MLP neurons of a small language model. Each row is named by its layer, matrix (gate and up: input weights; down: output weights) and neuron, and shows model dimensions 32-159. Each number is 128 + 32 x the weight over its row's rms, rounded and kept within 0 to 255. Numbers have three digits each. A neuron's up and down rows have the sign that makes its largest values positive.
After each neuron's rows, "fires on" lists the tokens most often at its 100 highest values on Wikipedia text that the model never trained on. A number after a token or word is its count.

L2.gate194:081146198202154169185123137070144162117127151120187088152125105160139096120117124069091152140110102128090160074134127105113122074121152082149128176176104170085112157124155138134190120125098112125172111084077151120104113146168118113126101120090130163143142110047125124163098067137108091117107151159142121116133158096165106079137203115115116107076178153116106120134135126127152155112117
L2.up194:128085156161106098159121167148121151204135121157098129128087136178149152060123150099129111112079095129141095126121107153151105086100097141182119103099101139127185159106135135145176141149155158102142098171155077110143120135112125138126067055101115170199178103095081121163104104118123154119135192142095147135159145145089113135142133120186145150161138202113113116094103088087143168120114
L2.down194:163106071120159142057122128191118155126145166083114089089116095122085114124145131112118119117086151059117086135126160133103117119174132229156127112122139109076131155113093105117123156120159160144083098127122041160179136081145146168112146126100120081088160088104130157085125117087162159109109082084166138107148090159099123138041050107108113072106093134122107114109123165174095104124088
fires on: "===" 80, "==" 20

L5.gate485:128063150119159143193133066138156131065144068202184123177111195137071095090141111157105126124141120140111180098192155089211129129145133122171116146151155132144104081140183150160173170106118130093138136117155160117109102144118104145128064107101103141096100156102130092155088136106136141124095130123125144122148102111114128111134151098143154138117042121100138092183146105200142068126118
L5.up485:115086137142150104151187162142128132130130155081091135153070115121079159112142111121050161118147059158123135161151096081157129077105092087094132170076160172161138157144145131154165135118109106098174071088105087128087054108116160131083116067111094106109136159183134172147107152182063103144209115138106100089125092118096157158175084121155135113150137159132097172175129134140107146128152
L5.down485:078110188129131109158107087116169165127087105210041129136130167153115114112089118099121116142176108101157154153131137098126147152113115097116157060166120083105139108154111157101077207142142099098140151116136135107123093106132139156126104100184170111112121181028124110109140134233091092141094167195132077112160159146134142152140174143097168142101121120141159145082165182139160098136102
fires on: "et" 53, "ort" 29, " I" 13

L2.gate47:142141118125135133194103130090087111206078183164134190160126168108106165130175095149109136193152108126148136122076166113157121154112212094133149145126117133125135151133127111082132189136140152089195101133082128150089132088198112110158128071170094147176163160091107148177146124147096129147097146135131105078193074108127143062119126137080100155147163084138140112100161117183173155107107
L2.up47:164181162167065153161044073170097114095105147116144126157084122166050130159089086067165160134155107161099189110093120120144142124119123185122141121122168091148157108172124159080157144072069154096083118141161111102083104102053160134116184120077131130121108196098137119124135157130089126130122182100152110150113099152174114114151135118127135119132133107171116121096123094135114140124152
L2.down47:069096171110120109066202115151099046118149044141141128087117100121167076133119125114156117158110132174117161128087128114079067154160129110135154120108157201187096101123111113174107104075134121135128191142149095032149164179153132108112128091167127107059163171129102150148106132111114081113122111086113072111104139137129134126085136131122117170154072113101143132112144143088082106120177
fires on: "ition" 45, "ion" 14, "st" 12, "orm" 11, "end" 6

L5.gate512:155066207105107076123149115090147111069153097138117113118153104155161084134145069150092145153088170128136104137065133088128142109115147156170187094132113106136073111128174071174104179122126146049114122095133119154111128182126083045122129132094096135147089154121103109103134110148134188064096176114099136126109105096103118173188075203149118142050127116144135115095075122135147135165074
L5.up512:123133135106111166129112105111116191134109101088127108135122168084142082099148149125186137097154140175126167130126117142073120124128132165103161087133118109123164099132110055174080130101089158078092133110124092125078116186133160145122120121220117096130146097135090116123147026130160137113133118145086045127202130109105141195156140191089176089099132155154117130126124134139131187131142
L5.down512:205114128092188111110178127146105137170140110125139120092102101116151158114088145121114050136108040152102151078116123078120178114133125138151118134138062138106151123141206183149106166112135123125113091103146186143138135119128121136141097172164141139166103147076170150153161175140107138092086176074146138121142083098039124169180149108128133141121173114112093133119070150132120099127150
fires on: " al" 53, "igh" 10, " t" 9, "im" 7

L2.gate254:158155141122098181082128128104086075143124124130128138114100105142116165116162135194083171120149129130146148114115100172131056115163172076153107091141095138074118130131124146095133158148094125067141131174142116159090128116122168119160103069108156165121106130128128083078092130075120162120146137126111132214098168091162076092185075209141142139073149161105147098151142140162184129136101
L2.up254:110099135117083123121080066110140197146126151162130151111077148150111113128089140130129158137085142146113110177110146156084100083130128172118118110170136173089206115130163162102086146120124168148151142151170073142192121108121158222119085069131181171162164090185201100059104145127173090163100083126130161155107137139126160097158085143122131199150099155118155105137117107153149119084099
L2.down254:153077116094089070048133088086113151189109126166166102157124111138097112140114080113116104114132139110126158228147173158131182118162154157098129166153085147144130126144143132120153153090136154108196098149127045204195130140153199168090132090125169155143153075128158122112121140120180149161100134120080137192136083161101152148127066157107110160154085117109124118099062181120124126110105
fires on: "e" 28, "iv" 21, "==" 15, "ou" 13, "ome" 8

L2.gate57:115147122137095120123146091143093168175119094169114167169100107178114165128128160105137127147179082105081119100146098130150074150143066112081122117160137161097139135215129118139107166145173170108163116085058126138119118140117101115102119127097143107109180162147168128093183051134119130114203136173046092163134151154147104156169102138181109111114131171094116093175135088123165145157122
L2.up57:166095098161106087110158154119137109154164115137173100182113124146145124159190116148146113080167062100123082128058114155150096177164077051078098144094141115104143177147154137133167187092106118114182167120101141121126085160131097143087121109132104122133153146095112159089175161090143108153162076115132143156170161166138112180118097126148100108159141133129090086050102076128165174096072
L2.down57:106051158110161168154054101129099150136134103147148059102076154116154124138200116127140135148156111107115117106135086119117114182122154107128112134129105136085138127107137117111164184171173076108150222117106139123190162101138154124119160086103137098120151139130148217091140111115169112109143142095108160146134209120121143147086109135126059129122167080146125153060098198167154158089109
fires on: " t" 78, " T" 20

L2.gate537:136106117163115121179084138130125154165130140163130111139171166180162161123127168133100148162128174127090128142115127128131162148140118104070135157089082106073143147106161146108125094083097099121171144126126138171115112113130191125162155049127163202120160160022141110102101064117083173163096159170119089123085152179082074088180080106126137143152195144177152144140122139105162102135123
L2.up537:109075098136115131107094105106144134131167090206086125061140117150185154124167147126114101122112095079090072100171165147116128158179108136112108066099109186088153142139143159180160128082142127107152148091088103156142115132162186080147080149083122134131121159046160127120087103126105138166167089179111081126122082120092111103168097106138110162154179166165109124122144119117147084146105
L2.down537:125106106112084137141128084068121170149098149187107075116175092170185125133110154107125109134137057122087120095108164084104123138158079134098098139099123105146095129149194089156158107150192149154177136111091084181113109169165116175169143108165176137092174193134102128116111113172149139132145134169122133166067083111115101130139106067171083154165136077067112128142120110179095112145078
fires on: "===" 98

L5.gate8:138172207105152125130147152091158129113138118093123122205107061160125145179159148171135136100146105089100170145076105131127110112094135126158132153166152167094123115152127185158141119128184100127103160121121054076149102119127162158132129119128136100109124102057153108184162114090140152128164104157085119084152135102061074105155153158096148125099143171167131091176120141106109088132119
L5.up8:121175193096166170126122153114141153137136144132184120158135089076088183083119152114130148034128142100090161134108131108136176126115127109128086140123179150142096122183170165117136099093146080183128138127179132152093134137126132097098156141092126087094111151126177153151073135164107071164154129082077116115088173150131128117124075114166142130083088122140170106148146150120110094129167
L5.down8:119154123074124227089059173191159192174164071141176074119133130142149177126143180126188162110087093147071128135149107130145092169126126102104118117111095110116085133179151129152146125121107157086121161150155154122074103162119123146147150121108117093132086175114199123081108144117122116148132085150130119126119137125121083122078119095118086165114123116134073181109151044135156104089106
fires on: " v" 56, "v" 15, " b" 6, "t" 4, " sp" 4, " pl" 4

L2.gate563:148134134097092118167130128118084163076098135145186121168149164095134063067104087104135138129138184165143092131142101133087115120144134083149101053134146140128127128069141110043134132135122184077138178106120112150137196139104081147079140077153169132104162213161139112069111192111112135124099085194130165160129121104188125153097162116144146136082135178143094068086160146165142129153087
L2.up563:155153117185130117167120079119121105172123126149192091167131143105153128148132117160108100090084117153102114163158133114075085135121115122145137109132124162116126118142105111197089124197125134080075118122095187118112154160105136166078124169134113181115078179066114100179171124135121120104147168161095121177120115100129177097156220140167087167107144162167118153105140134127099139182103
L2.down563:120120114079077095106063140137108095135080060108172133159146140138111143098062098138153125141144092130134160071169092136181114093120122171154085112122174102085110130103160122043164116109147159194169181100133131116097144105074102158148110074119173051160144149200137134089104146094142091113165118178136123109089140179117116091076126095125162053117134067152076129093146130135127129108136
fires on: " Le" 47, "e" 36, "el" 17

L2.gate447:116092108173138034103100065125087153142139157125089192176155159119088081114169158123082146161113130113066110176130047154133084096154103164178088119156147128103105139160139170165109115086086103161142185110118153148134120153126148129134152136136143114068145105084112138112136113066125099159087122106096106107110159099125124128081123132133197068121149124134114082191137076107181127048051
L2.up447:177120148140171120134079078110076141170135132162112095138087106099143134095089153153051135102121113138096112133119065125119093114105110117120178114139066176139156151177108186138121072093151152117104155048160158149159141143141190136107158143154106107111144137117102079129147101130132132155147142144103131155136191102109129119094093081168172172104180134158101163168118069185126165110172
L2.down447:072156104148087085123128107113119124112082093136080154116168220122152131115192188168117099179137086140150148146116147234102169196120080117097143128125121105117113107182120157111168132118113058146116137133049103116139116118180044153143133162123107133090160099124122175156143146081113145184121099144118101115066073135155150107107142097124150078130173148144189142082120118134149137113089
fires on: "r" 55, "ar" 15, "il" 13, " Th" 5, "or" 4

L5.gate257:138095143101136133109097118139103135148150103129109113142126105115136107056141131127082068181096122097152114117123097124117138124160179136157077132153125084105160135045149150187104195194157120122114065160144101175159104176105118099171140153131079153047207140089105150116082118144109128091110165160133153151125101111161171165164105136168084073122080116174106153075154087152114167074118
L5.up257:150128133136119148101183144134128162133122094089146127186124149112126151144131111203134122139147134140131108092070165118143100110154168194104086121144125146162153144113092129166107135136076158139106120071099049114163056144070113120134127155120139069101187155165117158175157192135097179096095100167156086101109142112151136098158135130106131189144072095157089127068228182136137172128167
L5.down257:164074155148114084149127149131168099134126145134112084090130115147125129197177108115129163119122144156092125099114104109121134151150112165068103151118178113147081155184129108135116087114129084107146134098155171099188105114135069139185119147119137132105019121152060099128110116096139116149134185122154129114166115183107112071055062122159161152147157183148172129158057100088146135115166
fires on: "and" 24, "p" 17, "em" 11, "c" 10, "b" 5, "oll" 5

L5.gate529:142161176139177144151092126141149154105176102164117122136148109105158184152136138201168163133133162111092135144136134085098114147079165100117119137093108148170120164137173139142107089127130179077071140132135158190111162116160153084204088076176119095077140124148159111071175138040122174121047151162125132132100154134141088122161152120123117165165117112139062106134154116161090148135098
L5.up529:133164136120082137107121134109128139150120212129124068082119140111118117130190136128121162092117168112181146068195097139101103070137136115094127105152137118142106142110152121152179099151117156096165120149173136074156115111087153128126068092165130198064173161135110114107148117097133127106093128103068131126121140158120167135107115089192098128099119120178085139208158093124084110170135
L5.down529:127114113122147150104157099114156142098176122125133120117092132136118054106139111192146111200131186159134126138117169119149160126066138154178163115077128063131192133130151119077105137107126101140103118162094151119080152056168138152102142097053116121112122111107123115123108135098079118157139090106155161126106151140171115090078152084076164129140123142093114127037197138149207168070171
fires on: "ure" 23, "ver" 16, "y" 10, "ire" 8, "ur" 6, "on" 6

L2.gate622:122135147152156141120107093149145226176158158169158105136134122108083100098119119138109107172122092156209183113103116165101127097094145119122138129127147128125141100127063226144113121158110161180138062156106162145097130139124136177128163062132123085051186190096100141135182181123139140089100141112154128105137132129060183129134185140111149133094120121121111177140069163115113120131076
L2.up622:134077111152168112128092128119143133165103172199114105126036085072119099141150118157139085166111068114126123078142166191126108171141107150094142088138114147086116130149175157115118085087126123168124133081103172156151130084138148170142134140062059214127186180089160075152112136153076146096039108122090173098093117119140161151117097130127142107152079066138160085133095146155136130129168
L2.down622:151159169065136094138107104115067166089155090202163132145173127123161137129130123159067111144161128096172165122111097107116134139114185107141144158096099124168113081145060186112069092141063125137101109114122124095079103116179104109125201078170123099144142138153108143129166131114071144075154142114115116080123119151080132124145139055074136113160114139129138141112146137139152168092081
fires on: "s" 66, "on" 25

L2.gate441:135167137193118133135115099119181069106106187136095109133122094106113131094100069136184113161105123183127106129146160100100132124116151090135115155084091133139101114139163163098123124099129174149144069121141149181145140092146130180137142171156088088037077112138192132150126059133119133087075083093169147119084168149151148140160077120024163170139127129082085170096094103108131114089139
L2.up441:117121129216148166192142127137190119109144074134202103114098119130120185151094133123169127143119140097136177107067113087123115111124122071113103201118125170180059086149144161165133081120140167150116116167115152123126070167101150135088126132118113122073075097167109148155135079135115131101111140126137096115077164124114133103159144080099153162113136119120157113072171118149171059073151
L2.down441:120123114087050106119124218089170123095177124119116089152177108159194138126082107066113089085133162106139146186082075189117144133074134155152119146125110126162171089115077143135104133139162082105155155107136114113108129126077131167159112157111143136124196119176139088136124165118114136066206138128131146168106093096081124154117121103132114100127134084098125120115136097119110199082147
fires on: " =\n\n" 39, "The" 15, " it" 11, " which" 6, "ord" 6, "\n\n" 6

L5.gate593:150132122092176106131104116182118158087135140131160083195116128108132122116135193137165174099120185115103163185147128088123121137117143158172032149090083111056137104177129077133134130136111120177167152124134163142099175123162096137173121073176159065130155131134096075138179136099161114126155164163102146127098181138113166154173146156186125146127129087139151115161150181138152107104112
L5.up593:170113127153175152177096089118104174124140084157062132180161130134165153095076192165183145124137164081112109117160124145147089134144070127136152093092150136106141087156101111153124116137112094130115155069115131146152127123163185151156115189139140186116095179119126124055135087107090151141077112131129139166129142096147130096126147123097124130147077098175193099073116158115079160150080
L5.down593:096148109170169158134145096174147134172119184124143083071116143155130085142206168121132128145104129140124169170106161137123192087117086118127102153124139136131130158168094052096103096036052148129128111174112142175131115170147096131123133097140144101141105060152102109094132165129105104149153166144087179084142148124056135072121158090089124151140116085119136147122207129151142101108089
fires on: "y" 27, "ay" 14, "ut" 12, "ur" 9, "ost" 6, "on" 5

L5.gate470:153087181112077165158068114077136185176150110086136148103125100111107074121152134168148114109072104087164113084151126126120087123139139137114111103120155078086117123096114133117141143157128102129120134129150092163099178167140143081094099165127168158083158200156125154053100182127144096171102157091054094108128126156112161161168184192161135151148120103156112148089134150114054135082106
L5.up470:122104143132089112076164088073090114139120079100131137090062116107115136165127073058137150192118148128122172120179123173105119160114132112056075098164156095049077154126135124104099114076149109103099107126122075136130157148132116127111123168138074132096161207121128106122132110164102151157078120172063188181173166127172090099211153159149127117088102126071115137139158132117131106129080
L5.down470:160121174141150145162170114103190137136198143154214101120168141176174111157109085129089198154169114153124085119098060126137140156149094144100134099094143094168095111148107076146147136157112132132103164120149102189141172145096114093101150073125077152085077146128079156180162149103129158124093122141124108117094184098105153108079097093163097084163141153109152112144162083144211123127175
fires on: "b" 38, "h" 20, "up" 9, "om" 7, "p" 6

L2.gate292:155156168112154118118137087153196140080157170137164153169104062118086166158114190092139120167118153088109170169160194125099170154152101123149114157048083130094141115078143124194066101093104143105110133089120150089106060176116107129109086134064096158088110135072127133164205089130171136109155113149185095178128120143170173090142154120099114117117114097131113094064114124120141163111170
L2.up292:124131162123109066145156075146163108135165137162139067106117148163097152083080144092134166160130102164147189117095135153118115022126134077096100160095099128146129126123129115169090085087032127126113154146100132109146098105132189151147063115115117164130106137102131139189150119111159063131134112118102147153133133163154141112113201115104144107076102112163082120079076134176105134121117
L2.down292:171121144145158152142143123111093128157149121133027085095121128168172126124124156173138107146130106113147099162143153123134088102193115113132152147157125160105138142123102150105152175205156115129148127116165104120068111124113166162060131128100053146152138161129096145196168148186183125108101143071139122123119152126130135128067125076148121189185045162159146090163151130153186123116101
fires on: "ec" 49, "ore" 43, " =\n\n" 6

L2.gate479:141124117133115102122087107157131172071077174099145191133142118134084166199125185142093112071140110102126086153139125109123151100129119068148198113191130102111119141160187114134134155182138133135113131163113114115123121114135154139177123088125095116113151122190182106126082078116097166127196071095120105070103181133103123130151115087085133130149171105103111138157160130177125138154117
L2.up479:134148126132171138093185165103118153153118107166123113133146144161121120189165180135123141104143131139089114113092122087141134127134160142174123159149157131099126207150138140098086115122188128158094143228142219084172186120140207190056110154122113144156124074143091148090114111145115166132164157120131140172057095177123104114065146120090068128090088179123115168134125093131136185193122
L2.down479:130131193165161133137142066127146109108112118108103167148088095166080109115096050144084195184078107108097135138166032068128150092155102103122128095187090132144166165170089154154093141092088162110139127061144106090117099151143112141094121172195133161153111142186145157107111103130076161146109134148101158144141162145116149100176165196135165081139166089171130111163097066164104114130118
fires on: " United" 45, "ir" 36, "r" 10, "mer" 6

L5.gate348:108139138112126085085115153137201128078138094130129156154115093121137085090135121182156150181119128184158186139160170147119073137143123119111160178119073110113122155163078137127079147126161109111124079084109136111109130095123158153113087114112161115124092167142147152135120100132178220110118128056165072163133217076168135157076123108077142145149142146135087110124072154089119176098101
L5.up348:156123132119157096187087137166109128173086105154113134062177067141188163163108157136085072170092075100124082144132136124088108184128116153113139142078129058066129125141174165154145108172188155124089175089160150142128169111113181188126105147101119167169143154108142141133143122129190126122121132078106162203166135095114111104113094088121160106191100140130187122088108090168098095127055
L5.down348:148134141160136162118155183120132082124193175164080098119133194132123118075097164109110117125172110118206174130120086102116159071160187158105142142036165166161154177167176152112097140135185140113130173119105121129118108167092133072116104126166164121117103124093151124148121127070115065108124122090145118051168129149134087142164174134175141149147149151108101103177119079135135092149124
fires on: " that" 23, "uc" 19, "end" 15, " not" 13, "ust" 7, "iz" 6

L2.gate208:150137134093106161140208155152087098166087086108126119109133087082127101094141165160178084195101103122072181128077115100099060174128060127157146196159115149153128199151175132161058145131125097137143123135141146124113118110081154128171116170118141170187114137155108115152186111102092120136183101092117128151122101089112176150156117156117157156096160124077164146135126104141121092142125
L2.up208:119084072115018140128141143075127131093059156178089112089104161136067090129108160101155092119106118098110118108100109089108140142086057112121075114159141133115150096131143129140145124084134125148162141091114125121096090148160157110143128066170099200110060099115170107110099125151113156158088162120153044175108146075079153145085102076103201131142169132176114122121175107096135134109104
L2.down208:140126173117152148171145106194120127131114156136110095103146166139117134093088164201133095100158133108115074140167120147147100120163136152158126101103134095118092125125098149140112091183104077139076121141163144125154161164172098098139148161117076126064170098181060139125151174098101060151106120112178123178114096141058125072145162105145103087125091155103115126095133175088133139130124
fires on: "r" 53, "all" 18, "he" 12, "ro" 10

L2.gate284:152129101165171125148199120081132097137128090134071104110148099090207138127155166182177103101150145125112118142180132142080069119126147124063117172110122163135073136103112136112108098146087120152087183083164097168120104183115096136155165191156112101147146162136139164133113129114081155178108086081109118117042202090100162173074073156154132163082123141142087157113130163145119098196141
L2.up284:069210199095147087110100113107103132186145145123167099118136127109209163139126174136172141173193174107127131144119127120143102108107167163081128221134117151163128116103166182088135135157109154153133127112117104087136185169138081165139104177117103109127115121132035122160121111115100176135086143156094059160110136140099107124095131179121075202123167092180141133179107107116121131106130
L2.down284:153126114180131127138149163140165113109138121141126130103152096079087084060106139134132175143117107131134169084149167083147105085163138085120120114106130083111178122130094156128190191126130094190098150152183094098113043166130038123124138100107070117100122176153135117144113145123120116148118129092139121117114038118127114131048076122201152070111135158099127142058177143124199121143103
fires on: "o" 73, "y" 26

L2.gate568:135091129062121139162146056128174145121125054172105117083153153172111138088092124160157169143090148105149082147103143120127131119145088090141108131146138169113062065069099095070078162119115119170118184118151091124108188152147165086127126140167178145138105142136156163196144156167146112146140101161140117096076155175099181114103090153153143112152106082121157147130161119152151138096142
L2.up568:201105175093118138188148158141080105106121150115137141078120095103113165136125109218104196086136105112139145112130135143127108143116074140144074135135171099151122178083106116098163036137123184132058164120085159136155126099126162183133092121169129197122157123082148099170085092137127161146111123115098102100101160140118068178126044131124123083141128108123085128080119141121124058109125
L2.down568:091111083081070108111102142174115141119128062101069094166140150187191163137129118118098108157060132094135122156131161124159076128181140137083124113119102121088125092093143145154132160164194148153108104092126114137135141104131115093077170105080131109073085157150097158138114171092150118108154084157104131120121147166082145119154146050119139104177124069076149079155131046107104134121216
fires on: "el" 45, "am" 21, "e" 13, "y" 11, "h" 5, "s" 4

L2.gate231:174072044122078076183134123102096145098104180093134124098054121164142099128180039158151137096099113104150118113162120172075160132142123117146164083105156150143093114156095086145119172172147145174163121142119086123093111119114076091154127105149085148115049132154077069149130166119092170185127090130116137105099139132138094123119149107132075072083165113141176095111052161100154123127112
L2.up231:085086108159101167130061173059129120081118111135159141171101107090134060106172156096177176120140190121149172133114158170105140169135134103156167139172109121069167104105112142127171172143149135181174099151133133100134148153191137166145199110108046141139080144106112122117125126149130119095152120122135119095140051179133144166147146108110106142147105100187145115158154116062129163165092
L2.down231:175172134147124108127139149167116187154078100083130142111149090108105145098078137111120128117154091231106096127155112122131128088067077112134092111118107114109124118157192144059066152116130183082109158134161124139159144092112115161150092169094083172116153147155062177175138118077162116064071098137133146171154182132138132134152109101129120101140149134099187216115146133169132121124138
fires on: "it" 73, "il" 17, "ul" 9

L2.gate414:173119112099082151145215110075069122131151190132131108113160135112133163134120142150117149148145147172126131169126090110123114161145163115178106130109136123099117154170122056121124102159116111149139154179088160140145142164172140108122039182138174139164096107089102133124174065114106132070111144093065096178099078140107128153127131110191140114111142137152176116144151090083148097090127
L2.up414:160036116102127125166132086164121107070146136162096124114125199167133139101158135121152156124137158129110146170127152127120139072148068149190071091211112157119138129123135156199128130108154142138147199080117152170151112155155157095138121128162161122103098130129105104125072105124176120087141209099153122158130103128108139122092093110138171182121162064129134085102057082184125131123084
L2.down414:124175177112076142134119125209088106123144154094140110120139124158099090093106140148155129098145094091161085187108190125096193100138131137127102143074089136117129149048110147087083174135176167243139149140151136138112140124166102136101154112118109140135162138145174106139067173149139084165129113135172125140085184135098121142098135135079092114097178145117121121101171150181131161107133
fires on: "r" 41, "all" 23, "il" 7, "n" 7, "ay" 5, "ak" 5

L2.gate240:152134167107096148115159099095102132104207128139115088141165154130108177086131094206145073140082187118137104153127092134158106083154142077109156127129108129129119100117207175157147167123142146136161143091111131183089191134149123102180112106138188156141091134069058114094108120102115138131156083132105124121161147184138164092206131071136091100109141127187112074123152153109161122062119
L2.up240:199130165131166148094093173139129167084141174119088126136160152148162092117117156205138110133130111097104135127111103117159135102111121129109075148105141184094168129104199080087168155148115124172162182101121091123172159150167157115074099129094168181124156154082091109161124080076111107152079153122143153105119124142206097148183086105128159102111117161152124095118125184117064149152116
L2.down240:061155133136160103157115160107108121159167208120134132086103156099138100077156153152126124117168155163142159058126136182145116086123062153099125140091124139210147114106141184077186090107081132102194106098133087157098173147115159139083183166135097091165138193128136218137106111116107083105114106118092168135121176098123174084125112133159147120150122108079148101094152131173102119179104
fires on: "e" 55, "ure" 26, "ation" 10, "y" 5

L2.gate566:125146067129106134145111157146107076154102088123122177153104184112162120134161084077160052171098124149126158112118136068128084181095151051098165183141132152104125111145189160158134091070085183131130131084074175146176101096154126116157122137120075174155107109108128140158140122124124162153166128074123087086141131102146138087186145132140102172075091142172140085147128085112140100123127
L2.up566:113122121179109087199065098117080025146138100175066111149100066160130087102132131135131097127132158145155183135114129153142114102109163139141162220151119107134172155169148178061131110103143099151079121121080139155101126133146159131117161111147131090110173074121132119156123121124114117169077126113155157079076120142098131130131122137114119166101131115129144101109149148105111086139171
L2.down566:116136128144144097108071160081110101146153155111161121097082097198106127123138153176148171122107138170142175125150086182150135104126067138120091105172093139114163135123144049115090166095182117074123132159098130097141126159116086149147231033140134075100165123157155147109090116148090175156164114145116111182122096143143080124127117133167141059127160102099138179109171168126108151159164
fires on: "ice" 45, "ion" 20, "ade" 7, "i" 7, "ame" 6, "ition" 6

L2.gate613:105047153154115161178091084083192152092088168201192132124040149189133110160102159114106131130106059167175130093177140120087146101083168124068084120092131095138070084135113109159157170171153153171115097117098154147092107142137114173143105117105107124129143110163105145121100174116118179186105120134141161093124169124110083101133105142096113134092099110073142154078151149180118130107138
L2.up613:133152125112111112126154072171112137072091105171154096139125120143116096128135155155079155134102091153136132165172116085118121120150144214093168125124090126132103141070144109183138115152161150119193056178166167099158083130132163078139181152089135114152138117145129137128132145198137073154127137123113125158099082121143130183148076146169133021138075139205185152125127155164128098146140
L2.down613:156220167168159078116161132117157087127142091152097096169106107115096061137158145139068155113092132137151142144166083132140156186107122140110138112090209136128141108111128165090126153150109115121216142108133129140185078130088134167152175116105138145080190143090138107184173107140155138146099163158112137143144117206125117137158115145112156081178129071161131112148163133124090096069124
fires on: "it" 46, "et" 43

L2.gate99:156146150172112092119148065161068098126064132177145116202116076118146102109150133111117115135127136101114138073122122108058112142080129036102090094131083182129139083124107185121128159084128075187125153166090083137107117093098156112126039128189147131117130127174148121140152160166154104122137181172145137149186101148202157107141114134162082170175151142140132111149115133145133155128150
L2.up99:138198109070131140146072102134126129151095101167143161162147138124174096138140146091121101134142128133174114127121089139114121109127125061137115103159118170083201075106083165133171150123094122194066172101106185125097121121128114150109135080142146134068138163121111133158167171076091085173082186171091121125121091126141147094150168088143127122102136110141125104177134137175057128133149
L2.down99:150105120147098141104117136178165096101147073086135167158170159165126091144123107115121174111141125184118111125146157128226120079149153111093157137168134116087148168129189086095178128133126126102178128113126165143130177180098165106129175122082090186118150159095157146128102082076170154089175119070125106104068193132070117070151135095125159059150086109094152108136157196100113123099124
fires on: "e" 30, " Le" 23, "ep" 15, " de" 11, " Cl" 9, "In" 4

L5.gate398:161138129163135123164166153142174193169100155066133147115190089161115111142131151161130166147149124160149144094123083143111175194061145044098079133099094167106129173110177101141135103146148075169180088148141118160089167152130077089133128146110139128151064132136103070126055114142129136137110139075083097120169104128138108097118158105138144184111133175212171087154092109130115190112134
L5.up398:187129122147174114101096140142097180102160121175105114078135130104173134118122123131103128118088121159136145209151180125126150219161182024098137162150122112110095154145060057143151101123163140129104121110112163141116168116125158108198141085123100165157139132105106109085097152170127123131103093109088174152094071082098113144151152105129119153099191132192151096126144092116129095121093
L5.down398:106162124083140095154096087130078109114154125141142141098134156129139130126086158146100160093095135088159139138163155124105155211090098077104121091135151110104112086135139121141144119063111062072128123146192100080049144129107169093147132167120121128175105082095116150131113182122165146166107114095126197098128059130117164095080188104133119113098090152198131147082130112115121150180141
fires on: " un" 33, "[" 21, " Un" 19, "g" 7

L2.gate528:124071141084133118117131108142119138076250141141121133130126108147130132146140153113188100168110151127096134129099118060110101187122140108120148120153139115116135107188166065085112144013177116162207132143116127124078141106097103109135076129158170142128177121078113116139142134098081111118139122167095147155150136070127152142152061158090121121079203131119133124104066111158146132110130
L2.up528:105100140124088096163136116118088085141132117113173133100139136099193072133152144080099119133108145113076162115183129122144097176120087155047163130107125104117139178165118194182158116125098152154087125167068110104158132191149120084100103116112105126100119095106061152197113084044088157097146129107140139156146105183138082160088155185145047139081139119148081132100154096136106166113123
L2.down528:105138099146129117077124134181099078204061104141147169111106098151164135158121168067092117146138119102097157097131172111110140128142119121127159147092097138143124079110121160151108162150094146102119101070086173139161128181176128103154123098102150113057093231143132118086158193089150097075075159125093148176171159134083138194130115104142089080131113198104108154131118172128126121151136
fires on: " t" 78, "st" 11, "orn" 9

L2.gate78:105131135159158111168129121138108077105094135190176159122064124103087102098070134149081050138161128142126222126173115113067080122084102157107099102082146104080069143108118152131124121117102104102111118149134127104118145196099108117099174138049112145135122146155102186127088130146141142095127066124161114126174123099122157091178097123147156065192099137092091118112155134152096098131169
L2.up78:144124106180085130118128125144141118127123152173113120105155165090186161099073085075059099123122143134163081180185081141189141123124133103121150173055105077102128082128126103130099137141170081137157164130153130154155112140074121157101149088175135121111161123124123193110103173072071080108131137193117157150112116128138058130167066165075154138142118178162138168126077114110159067083157
L2.down78:140142140122133197119148115133096178074157174092095086156168100163122148199147121137144151160142086133099104099102116183101122125164096121145143111148102139089146211100104119153177170155137142099139124118122083148155077121197103123113124126072097137171098146119132137177156119190142164126094215081202192177109115106151104165123095107131141133099129128136141102142090195133114038093129
fires on: " f" 41, "it" 20, "ound" 13, "ice" 7, " by" 6, "ward" 5

L5.gate433:069109168181106137125131160080179151079094160110163143139142123101100142186123084090123149124085119140100179111115141120129086140149115117173098118028107090130124137122074085102124166104094122107141129139132137095125099145103136136090110080147155185112121102133115092130188153113168147116166105135091161131122054102136125085118095106091199161105159160175135093144079102104095133115093
L5.up433:090080184107111110164048163099169099149145118056083155190140103151145158156119109143140134099119161085139134115089116170126107101086097179147087104118079105150177128153170220134154112114164107114082072176135196103130202105163107131082141146112152077145075156142149095132160121155146132097202057153133150108144104089092108107108143082143173157100159148116134129123064107121101123155159
L5.down433:110138083115101116115170102157221121182110111144082065142152173113143125072180115123146147181198118152141100117164183155152141199159155135155171129096130097087106132115093109163151169122098127109089163122088105120152062135104160137140131095105083152142098092141146127165136114102169139160094101149186092102188152116164092059094128126112093156106090129171140114097065129139158081128099
fires on: " w" 27, "f" 27, " f" 11, " her" 10, " F" 7, "ec" 6